config.toml
n_layer = 12
d_model = 192
n_head = 2
n_kv_head = 2
head_dim = 96
d_mlp = 768
vocab_size = 1075
activation = "squared_relu"
norm = "rmsnorm"
norm_place = "pre"
norm_eps = 1e-05
positions = "rope"
rope_base = 10000.0
rope_fraction = 1.0
qk_norm = true
attn_scale = 0.114
bias = "none"
tie_embeddings = false
parallel_block = false
extras = ["capped logits"]
init = "uniform"
init_std_qkv = 0.0615
init_std_o = 0.0615
init_std_up = 0.0615
init_std_down = 0.0
optimizer = "muon_variant"
lr = 0.00699
lr_mult_down = 1.5
beta1 = 0.9
lr_head = 0.00677
warmup_steps = 0
schedule = "wsd"
decay_fraction = 1.0
decay_shape = "sqrt"
final_lr_fraction = 0.02
batch_tokens = 16384
seq_len = 1024
doc_mask = false
train_tokens = 184000000
steps = 11231
dataset = "wikipedia_en"
MLP neurons of a small language model. Each row is named by its layer, matrix (up: input weights) and neuron, and shows model dimensions 16-111. Each number is 128 + 32 x the weight over its row's rms, rounded and kept within 0 to 255. Numbers have three digits each.
A block is one neuron, or neurons of one layer that tend to fire together. Before each block is what it responds to, as a language model described it from the Wikipedia text at the highest values.

Infobox field-label endings
L5.up41:078140138088132110151147057091123148116190189120102099104133119158138149119119176066127073155144081128125116110147110090081167140112122120108095109193140163152112134145105175079154121088089118110137119190129165140136101146144144110186124140163146160127115145163145022080147201141067183063
L5.up71:179100160119167147216122111143075090113184139126115138183137064120091094087130102065155164151089141162148137108108165093115152149146114081123129140175115154192111176090126128119166134101155114119146107159176154162109186127125118141175090153163128098097155082117090128119153160137136196125
L5.up129:147089135126134111184152101186133117098133116095071145136115202186113073173133107142207087131146217150118158121156153145034168138130111199153165128139161133123109115154164123130148154120093070133115120142181120149144165098102109106111122139100073092139153128100158117110114129130092115113
L5.up178:098105126099134119145188131094096126128189125135174142112158119094131113194131120145103051135122076134105096130051114082093115176218171147137162176123185179121127107133145167123139176120118123136133096152062191101096135098081176164136154181143096093153159124157140130072166167099153178171
L5.up199:139134157171077118117117132156152115138154057156109102121154149112131153092098146199120131071122084098167139099108151096113165119118154127146136116190124133173149158175069071127155160114138143102155158128173135143157099178156100100174066123198124111109190140109152141078110177160116143114
L5.up256:093081190078175107142128156099147183186154127117142144170112123148073146110096110093084143155155172142137157182102127154140140088123142149104176131156162147147123141118088141103104077164106097110095119127112116127152131089130118069217085121161098156169106133190140143086079192119109149186
L5.up288:167132144110095154141096124130097179140148150109113156142117123240149132056138134125103115169140120132121105171136122075063152130052122152111140123145166142164128118137160073166093171127078132143062094115137126057109145102114166102191106164167116160086192161082106069110157145153129155135
L5.up322:108114113112148108168182136165123096116169194087106136141055145097146135111178113113131115161185052152116103136097167120128130107152091153121112156225155168157131105124104144124130102093164111169122120101119133169118136116107193169137116175044142177108211150146150139083094153113100081140
L5.up346:138120166062117135134168084153104143144087136123111119125120072159134159112113091110139126113096154184116151098092147094155205170122173145066144091147143142159115146162092125172133071127179125147122112140155143085140122136078146138072153118097114091138153187156170079138135136131089102190
L5.up384:170099138127103145134136140127127180186175082141114133130127197104102137142073101103165153138170114098210077168146183166100173153153193107141102159107142140095163143143169169168121155105102144156135093096149048168173100170130197137112064159145160083170073165147126137153157137099021182136
L5.up434:119146152182076152180109119145107105180134117153133144160128146138085153088134081115138114157167140093122151111060132119129197073153169180117144129164162152148168133163083125154115113120116053127176099103146111064158062113059154126192141114145148133126169176136035114104162174164071115124
L5.up450:170190085078130161112090088137118170074193108100102103116073133175107168137121110128105120127125068159145162069156130146120120164145182120158219203157136164141166149144078074156107154178130121093107126175126129140110066121126088101160077065139165137154055124129111110106118118166062089120
L5.up452:060090145120102117165121109090132138086124127111149081127127080158109138105166095185112122120105123182133113108153086119154171110143147103102138135108151141130108089122135120191108140106152102117153136143203132114145110133110196135126106125134112111114164054074151121116154159036130190179
L5.up472:126095101136131151187119091154124149155141137112152073157106142130098113079142147144172082202112152148161083077127160110115183115136148121202116151114150115172175075102157108151105143131148118100136127116109180146117091125065183091118076082177068150073115134124130117160118184127054128131
L5.up497:077127170166094169095186200131060200160110175148094084117160066150109154132041129166123113130165114116091098155113108125151208149134138113144170126096112148146141146132138089123113145117127163127219123103098103074149132118126175101147098158123183163119128150128125161140069173130131203158
L5.up735:122162096108153118177131166160071170144145131115074146008064135082160117140129143160124111142183137164154129113165099140121139123088121122132130085102112181176157106117153088092128180121123143070139135174178157149115095086072142165176126121156133122110153148163105110119086156145146149138

Space before years
L8.up204:167151149096173137158143124172130156089172085136156130108094111094144130167114177131134103161149165107119103105142143128107093110151141122144148134082119138137180149102138160168186152131162118087113119065144109196130161128087132116157080215113113122051096131161100156091124102131132150137
L8.up364:096088129113118113133140115105144138096135158119104118132134130106112090160106168141169087112117124117150125160147080153164170094138199102143119109158160115051133153135095213112138122130174097151092089135100079116151105128131133131102152132137107140143114133123128145197111156146108079136
L8.up497:135161150104126119115149078176128095084137135073103136155138107126150118080147108111130160131094159184047119121118081135115160120092186167118132100159103129138104175175099205209172051102180159101095123143130058137121109116146176108118095137080135109105139106200127189096141178153136135179
L8.up623:161073161176095149135133109087110067090113157139107138181120086075161044142129143105090140148091177115177150181164104101152188165109188192105116121091194133114118187132140095147145139148090109093115136104146107200160087091133151152115112124126110132080137104191137170100121138116134149090

Sentence-opening temporal prepositions
L3.up10:178163109094083149137101097155130098072148099127105142125084113069117188134148139075134104103108132066169184126165120112139219105089073099158097127102079079113087129115133180181124134094104108104141086122128162108121112124117132176184062096127120105156135147130134090149154157086149128087

Mid-word fragments after prefixes
L3.up512:127128150174135142084122100114172106111115170160153085136102152127151081161129123139137141109144166136134130138092126105109106163155140138111132147154130148141126066070095115108171136100128140127188149092101156157126096179150087094131118183102136096176148151169125101137113136179111158146

Ambiguous word-start fragments
L3.up593:089106108099051095110182134077087174115137104134147106119103099125120092111109157163129125181075149122165121141111120065173161118131162165131117135109161129177094089102083126103071127130155076119063111127078146090072104111159180084079206127119095132113145127102063082181123114161153078106

Split word pieces
L5.up10:119128145114169134132139155138164163136103111155137200169084134155179150121140169163099141071138132093068117201116124125121153174089125103100139117150115082074119152143114161102123127117160134144123140119154151063154140115109180083151142200216169124154142073126203118105110105160092187150
L5.up22:090147113103120116128159117105106101140068125085169084165160102133095101131077162109101141129147109115090172176141081093147088109070127172093131088141130136113121224133152168174162101091119132143118087148125105155177139097092098070159142183163103127139152112127175159206100149102127114107
L5.up42:114097129090153105076154156161098163169068090077117090136145082143048191117107153153076161186080118134136187126162169146105122092150129108106130183128144062071124149127145116118157170071098144127165184104147122137166088139126089095058076082130122108137074064103077154165134082161187134104
L5.up69:124160115081186085066159135155121058152133120108091127135106084105132118104136175133134137164137145123132084159088170161134135069057148151125090114138125163103123132118079156160194132172108067060126163171192079150151168186143176084142119138095084100113092074145132082155140121133169152133
L5.up107:155133156122143137127110166133138077109153133079098174120076066167130115068128162156104140147091077113065149127143104119121125155124124147148114153108110113119126120136166178119171083148161083087143104100124108110127182153137090108118086173132197204128106122115140125101088145187176109141
L5.up126:088072173125139167120133100216162119137106133126115130104163116134136142120123130192147144108158154145138128130145073096142074128152124196087100135115144112103099168145095134165120141084147104139164125117143131084093122080116135130132091123139188171173089138140149130094044135096130178081
L5.up278:179094185118141119143144154100101127151127123103141138139067084072175113133151141136086117163127163093139141115125165175108139110102160095130111094091179175132112119135086156190115149141137114120099166153165096148115089105119168133140093140107080211102136179053151140126128080145162066182
L5.up308:111103121109131128107119078070152138146093147142116168161116120151122187165128117106087091049094144136148109153109071160170130162075171171081124072109118084103140175151132166088139134097146148145107156134102106074187107191074140164120119104087188051084132151183171137115132090074143102073
L5.up312:106115112148194058102076148167153201114109127143152104065067162175131185136129146118196161147121101159129094158090125112116129138126147156116098154124098145105063139184130147089130120087101126136131175140092097139099163119145101091094102185194142147137096105139155164125102105140115146152
L5.up365:115126150153138119118087123108140094142137135133063169154100095150147107122157109175186156150103127137152085094189092183149097155134178120167127122095173153091164090143104141156132175183164092127135153124142092072128137100156102155105209058065103103108170188075160128163084138127134104140
L5.up504:153081153140125064171093149138165095157091113096087156132179160144122141090115142165077164123145166099092123132123118065128093083182125118051116104145164099109191176090178095111108118094184147058102086152157132156113134102103132132072135185097187146100152124081137126149147173095116198144
L5.up534:169137137117099166070192135132105048118180154093129115142166109167169076149131177119167133136140128132118101140114109137126062129153160180096094172139139193111129141156186180181151147117102067147066123174156150147104122152168060071181124160144125130174145155124130130137111115118111143187
L5.up550:088102100136121087189121126142144133123116038123130132123081110185010124157132148124169202096076158104117147119106120164182117122144116137159100157156171141083186158165144134091130142193130177086148152121208142165111162087110122142108159120131174185094134119169077141159096095184113140146
L5.up555:149163125160148147154114152118098136115082138151151142108157132168166104162166112147109102086138153161109126102063161129115163107094148095148141080173160091161102171148172226064121174111137094114216101092114060096124075155054099129110063170139136158112100151149108145113102148122094133165
L5.up658:152065085158147093112164109187109146082084126079046164115078060143120149179158180136097130173111087130128115153137109106184071109096146124107141122143173059135138140164179199105149128104161098084154101106116132170098142118117173120090120110095162196099127128169137153173166108115129140148
L5.up767:153110136078140078096041136101104124125168156156077140117143103186140131136129085158131160138101138149113131190101157164182112131097140139100068144182073118069107124115166115144138155174096115112188119120148141132095118121147143124095081130150120133100104128194141116134177076129113159154

Mid-name word completion
L5.up63:152132111161110154128091171172097093166134154170148122143111100148047084114139097155101162075168170136118133144138103096135129153149158150099093153143106052116193098120136186149133086113159159193171152101124106129099104122125126116125111114190149162107140154106102083127103131156106104136
L5.up127:210093158078100077154064144148129095148124130042156134073171092131104184141101064156049109138099173137121147121147136084083114114119091078106085141050131151153164095137114113115091124143108119135144099120137109129102238122114145165097135116098178169098120124133135135115133117069139157145
L5.up140:171183180077138147122140149152066157125125124126128160123152103167101134109085072123142147157117134060165121084181171149111133088153107169147167186096128139085099086072177140119055190133070128127140157113116104079177106197148134092103102143142089162154102179142119183106091125104112133157
L5.up215:191165095144141179096061110190100098113158062032171124098151085097077164061165128094093100113162091140146143170148153172140149126111154128158112137115168138161100085140154151144098155181127098146101187146144148159149145126095167099086161037088134106180147120121145111083094117096136173128
L5.up223:184141099130077111086132091185103109116147146156146090140098116158120090116084126118098109120115121129182201121123150096143108135159128143138130109127164143098132159107118163194075131149140146101146140142126079125107063083152161132125145147173137089069141222140158125137140159157105132095
L5.up266:130166095129100122164162132071151140102178073157106115137116100160088162121104115119140127096184212145154124153164129119141096130104155143123116111138173099083180118174137150130114153137106116134171117150138050126105130138143181101127114145151146095116142099178114050124066182146143111101
L5.up287:181117127118143155106170143186086134143134211186138124102158130099127142123158159106082148130103189146143120089254173097102128075116168119134119112165108137095149156080093102135137139175135143122131094152143081167153146070098108133141150113094145113151091173111181170139097111142085096109
L5.up303:176175122104147170121161093181122102135148150149110138097096130098132130117113139092125103096098177135160142042132113106135157093152080183163069153104103069088127135116185120147143030156142135110072166144140133114060117144148161155132132118173153073142192152111100154114060126198080145116
L5.up387:128181072181158148069150155127096100149052130135167099077148122142112097142141134086138131068145122080144169127126084113103165134090131200116115091150063126095106164190116122172132124129087142111135151162146116125125152177132128084145087091118073169106146135126130139151110110132143126132
L5.up467:102157162135101175090087132102121136100076101049096116042116179144078092166153056122102081159133082155081179148130104109118089095157127130103104169144088164090137169141065186148202079174141186098148129176217148104139132116103112148156098122173161087149077155162172138086082153136144159093
L5.up483:209121123148131132138121151204141135156081106133117161110142098048151129115100098121056114109191104147181131133044129148166181104099085177124149090161140126112085161126102160108171136209121125140160141173117116097094155112169147113083130080171126124189140123142085155138076112146089126066
L5.up492:141131134141109179116162170166132136110158152179078211063128127110133149108156126146150089144173109159103081178155199131100038096125155133155097128128124173119146181086140169116148135117088115135125161134146100144115149150107153124084112159159119182179132143103068118172096138119107192094
L5.up545:109153128093111138109149176143096186144108195129093163092152075105128127132194107116050160154112164162107128121173173119114090101163108083150105152118095137064172166118161138182167139064104097142104091116159161154082123126139172129143171085183133159148116151139154150098166112108127155120
L5.up614:130184129116155145173116064182157112153103181119098110136124122136080082151182087116158119161160179175113117121163153126136059142105143095172170169113106137154157121147143109135120161142149179155108086157095101141124128179109064127156106170091110157125110123163063106112170183193140080149
L5.up652:157138138135150177140110133128107092149134199182115168084153100094154091145201205117106100148176076123111129141124142145108126130143169182147149163100109152112166156126143110110153109172110157151085140107109072121084071116132105097175169112133155174168138129155134146155105106139073165074
L5.up672:137088150146131194170146169106107127149154128194144127144083138145120142106155103194137148159138117134112071123201110167156135151098095122189108186148120152167085157092152108146111115139096153184114156096177138123123149106095177163140134069153161116214120135156121104143175097107146137102

Mid-word subword fragments
L5.up19:123135132131164087078119216099110145176091136131132159168084097086143120188156163107126173063137081132125131140089137102159108163209130102161131229191101106204134120150125121174087094130123147129152083147120164114094118145141120136117101169143088122132119136194048152120127160143095137189
L5.up53:124078158151114200152117148083109169080097123122127213175081074204123084191087173098132158185165181118101099163097129129132097147128165146123122139151144145135111095111151181128149140141175149111118076054129183146110122102167144123166112149163157069166106150157114095134115115202172114068
L5.up81:114118146102137134116159177106100181084104146133165123147125136152104132122111098139056159116066138110158121187102114138074108097120155133090056158227135135116136071113086146098116152135096158111147140138089141090143167161138147107146108221098147128094146180118103129107142151130116079132
L5.up87:155106135068100122177139096108151191130119118148137149128087109135119150170171119103110154154137156153154102148173064165147176066095122154118145087152098098110171125127119120091154123140124147133118127150124124137072105087193151139109203110094071103114107137156108074123121091187101132144
L5.up108:098105147101148135082126110093102147157119168177129130163126148130141100186100128140115170087127118087094133140111132123093138165100145173116107179172161105136142148103162098153149141110128138152150141124092167051131069169125099178128126116113158127111116161097152127071105128113078025139
L5.up193:106111096108132160091107154120101121081094117140078141160211097176119204096141111196153121176157125135116166091115116177119137110123147159100141051140151117092157113136103074191045114137053145155130154132134151142154111130159126152169113133139111084120119153163153130162119150123136091071
L5.up226:142112127098130161136183125125118178113116119153130133105135176166110136123205173145078088153137103125144118135102125168113115109138162155130120040131184129130128113182128135082164121123110098091115099129104145199181099137097168080084052105147207123162211141131115119176183144123166120107
L5.up267:119097140170162157135138065102121084064097129126121111149092113138126095136167201125090130099120130129140212097159121133182139162157145097126158131158127147126155088175112107127170172084122107146135100146150139131144105091141125171120111133180166181106067128074190132080101167113127129087
L5.up393:132172140130093136112155112093103169119074105106109162114106128077220080115181151040160075150112101119085154159092106178132143085158095145132142154125152122100115173066193111117109074178136113072166123188130088103123089131098128144118121096152184108136111098122173157111155097098114068158
L5.up446:116118150135094144156102128080101101173138145121127144102141127151141128160185177128111154106101122064127078153172117145055093110101126162114157082177092136151136110151108162187109128086128061125160115136108075103157128070124169148144110099096185142161104129164136186115149174147142085124
L5.up529:160136174146099131097167138178097182088147197073130100136160144120075167148165139110049145125132154089127155135156112149105132108148158136112143138102174147105164160097120157096169075123096122103078091102069108140098131190088089084089111184031112146099175134136180102171108162146068131149
L5.up533:097087137115126098123152160100148092137147168103099141160095096169138142147161080133155118113137128082126096182156158120139153130105138131136179090153127110121126149104137124123101138116108137115139118179105132159127126175079160134088097180102157109175145110135097136099126166180158118092
L5.up565:114153106108171135205093055123138100141104222102165159121099100144119096147127106146161112161111192120138099176101093198087141126141083111144131140146109158156109156120125110129108146124125109115170191088111172127160142122144117106136063110108132106150065146148138084141154068139119127159
L5.up684:117201097100154110114134105162114139071117100125150120164192071152169060085141107125085153103166118130154088138137133160155123118140149154143087155116083128142119130128086106146149139170087094118139120105116095155176167180077116062065154097157147100098173092068175129054090134129148110201
L5.up730:090098115090174154140117126164210140147102186091109148118077080153163130158106124161126136108135136117104138162155136219193112176132109105126118156149138097145120133108120116178101112178106186113123133157076142155118104133085191080162147168186157073156125157085174124134127066157083068158
L5.up752:036145187133118113124142154123181084080125153094087142165092134146175140188142176119065095127092122156143139175163164152118129094078147127155171119146140149108135091133170119168161119144159169147088104150103136113133084116089122145159081163139138075067133101163152119099091133189113131132

First-name final pieces
L8.up277:089172111116121184180139107127103073137141168148153097135126079139144125099157121082108129106139077153129091096134127054132165101110115099084138077103127147114116096100105148185153103160165143179163057166121091124136149120154112103159094092102159132102121157162109120164064102089130113096
L8.up362:138148129198135155147106120174139106117117114107119144108092188117095122051151098084136131157115115128158126114125128154105130145128131175155104098138094132127166156134113097142145106122117143161170163178148145153138150076163160090102150092105170117188101118128130061133185092119114039149
L8.up387:126112161117142171115152175120118177115143109144126094088094171094117072126194153116075083127109087147087111169156142166120099088065151138150157105121088112156138144089128111164122110129067150151143129125122096172198134106153121104145113093156140107142129131099139155093118158078154072111
L8.up545:080148131170155144177152190111106131084143130102029131116153136075148119114191164119110116118071171129137130109142177106084117147141160161148095129083166151088144093110085135117163128125128153204136127102123096122097139074147106074147088103113109164156077156100110140114147166114114095129

Locative/temporal prepositions in, on
L8.up47:161142120154171151147091156122147103145125148121173152194182168115152136131162097140096073134103079134083172167167064146135128129106143130140093116142166100106145164139104133175103113149105169117155150113161109092195118093132121138149171132128131124118123132140102161224045115105061096109
L8.up208:140148081106027137123115102153147158121117117091123146151084153109121098094085136127190101122119071103093155126131117137127155069170100087081074088140096132112081109120134184127155144094165164101136149085151088125162062123099174066130093136177119073180105165111108127186101089160106145150
L8.up237:070187082080118077160086122111101163180085103137145154140139070140121067076127102146079094082100084163185106136101172165104098115079126115117152209179137141099154131096107159068163153066168047083100117142136129083135114131180131157128118117116094082105190130148104105129144100131115137144
L8.up273:085095103132108096152128067185184150119146157092103199126147125141145136157183132208116134074106112141146138113096166128099128089167190129128118103110104165057144161166105133106149141141193152106144167069192154128128185134149094071104147114126111126176161128114159171166080099172158155131

Determiner after preposition
L8.up46:142113154121070147122192088125138095130100051217125095126101160129143155113172100146081165122124135140135133121139167112151135181126095092090117155153137126159161113088160079096129153127156063130161138141194166110112100107058150171138189121132189158095177098146140133146125089097115094147
L8.up211:105136143130084121147108116118096107144130094139124076090184122148124119107083111165127099116148115099143137188123145077074184082101164150137149145119099104163115161102155123159127168121148107076170093123176080188131104155151129120148122177158131037146135092126137120128143146058135138123
L8.up259:094108087111148077104122066144121137136168112191152114155141183133142155130132143169188177154101173136092124156152133125137167068156060158100122103163125125112102074119176130124129121123171153095131112139159132124121152091139179142108164185116114105093147139107140142131136137141122114155
L8.up294:091102106147146166147113131178146096097101105180109111089096166111169088143111096092120151094062109116137073116203070094132168065101134096104173119117082134101167168170123125184202057110144145064085123160160100173126111181100118107095137145108159162135145110116132105115137112121131117155

Word-completing subword pieces
L3.up749:154145147079183116159167107135119107208108142078130105172105108091197125136167180106167151169148149138125128138100132071075080096188171093082105124148101139163121060077108177134094171101112125128133069114166154117071117161091151182130148080090114174141164181128137134095123138100116123072

Space before years
L3.up171:129143122096169138144126141124144118127190167125139168096107081113123085128094123165089077121119140140141105119141118133106146118116116166092142106129159105143142176104171218124113167095220180080121100146150148126189108081083121049077176198061141109178127143128126114113167191116128168115

Sentence-initial time prepositions
L5.up16:105109156112128143174159112144098054168098162148087136106133107100146063124112101103131132096086102164142064134181169142176111122119107086086120075140122141119135154136163163094111119133145064136119104112130146128140128106131113164164128179111167143149143150097162096138089063165119042147
L5.up100:117160142145126126159151094127154107154101131122166130162096105163144104084121116169148154127132031124057171147123083155144098080117067167122144145133166102176160157118117199168091112077166151161134132174116091177137144093077127149101140144102147068113093105116127112165127127101224159193
L5.up173:091133057105124109092092114189092080165064120117143131091105140111104140177116139117161135117142130155080188095171083189100139101106173108137075138174095125104100134137146114153165109092149132166132140079156102165120150149102174142140101157140165167164112108162162099100138126076151187115
L5.up176:154166114149128119126175153114133198136066201108121101111153130141057137055114114108143163150142106147134139117150188175179123131107123143150129062167115137113150112050189177108114131156119169118097152111159117178160097113099116124117139100190156092109148173146099078146161173123130114124
L5.up283:125097087136138141190164103129098173125093143219105113097144134095148115085165126151116153110082086127141155136123098142206137155160178109088154070124133178100144200128177110114166110117182130136145193088148094167094162078153141134150160107182181167119072115062174082140104143156106151172
L5.up321:076100155144133043156176224139096125143164151132149159126097090107166132103116156126172124155100200126106175126115042183126117110089192087167139165167119163139121143165133116174128105103091078129102135132123103129122127150146127137146087107148191161091229198184163188153135104162176142066
L5.up347:114193165102117082131117175095083112179078134126102050156120102140066134136121072119117155097101193111110179122112110106143111131159144146125137068115140066098135160110115103106152124086120121127164188077177177132122174097129100130130132168220051137093074082104097121183149166175150138144
L5.up520:126193155128118156156177072161185099121141159147159092084146075161186109107169093140090141148098155080100125126122156144135178145134114124129151089143137143120164126163062113105153086114095146135097159168136149173143090086088095124074138184170168190118134115139069178128147089124118140123
L5.up586:112126153093089144127102059141132114105093173079113160147132061108093179110162073125174137105151144174172141114108058082111192085142110115174164098162115147165108215211154159165162130167147168103139154141121138113127140165172135105072116154156156147113144063158127094160113141145140168129
L5.up597:189148124105152120152088073126143108139152130145136184165123152137175099047145159085101130132086098142130130148156105137150152176188112126113087093121142137145161143125138133184120136115166127146097144195189175102165208079148138145175044130093153074193131108142068132135145065097148125187
L5.up648:161153182109158095137192166186126142177093151178058115146138134121111080085143121075188199073090121145168150089070115136145111130138141163177136097149130105118163166182102124169178108146125092163088099072146134104169151130151181117151123111168131152162164155102130101129157097099123099107
L5.up676:164160130120082107141103169177089180136088137156101114158124133122167150107138103125196119100086111142105099136159104077229197123110083152103150095141149113141178155129114158104174163119182116127094140119138132153138210100182120096124117164122115128113155143122120171166163060130172118131
L5.up736:143167129087114156147114076113110104127088116077075124105089130110104117127175117151119198134081086163088171121130098075106185130151140109141123111129107140120235087116108100140155141130197130131117133120152060084078115090114163130113086170111083151135115152124059179106154117137108124109
L5.up750:099105157069114146149117180175129138089127135068149130185089121107158146084128166104122176129103114036190126151139123123123134104118145104096061085128129104072135160152160172172147140132155147144128123110126144106113175142183151142195145095164098116093101173098118140092129078178091124091
L5.up754:127102129070186130145221147162152143100097154148115157140124113165114160132131138163172121052128103065139082163156068154155125099112120158137104106192097138078172158121161177106094142111131119112136120087134137115095105109170087111120125112086140115137119178076127139169176104118172047161
L5.up766:129158099041137149170084137150112148106160120171130075133088139104114142151128111177104124113088084091100187134085105156193103123122079129148185095121123163158112101117105157071120134130155086131151082134199117144149204096177130125133151112137127094117162119157083122136115148094102131125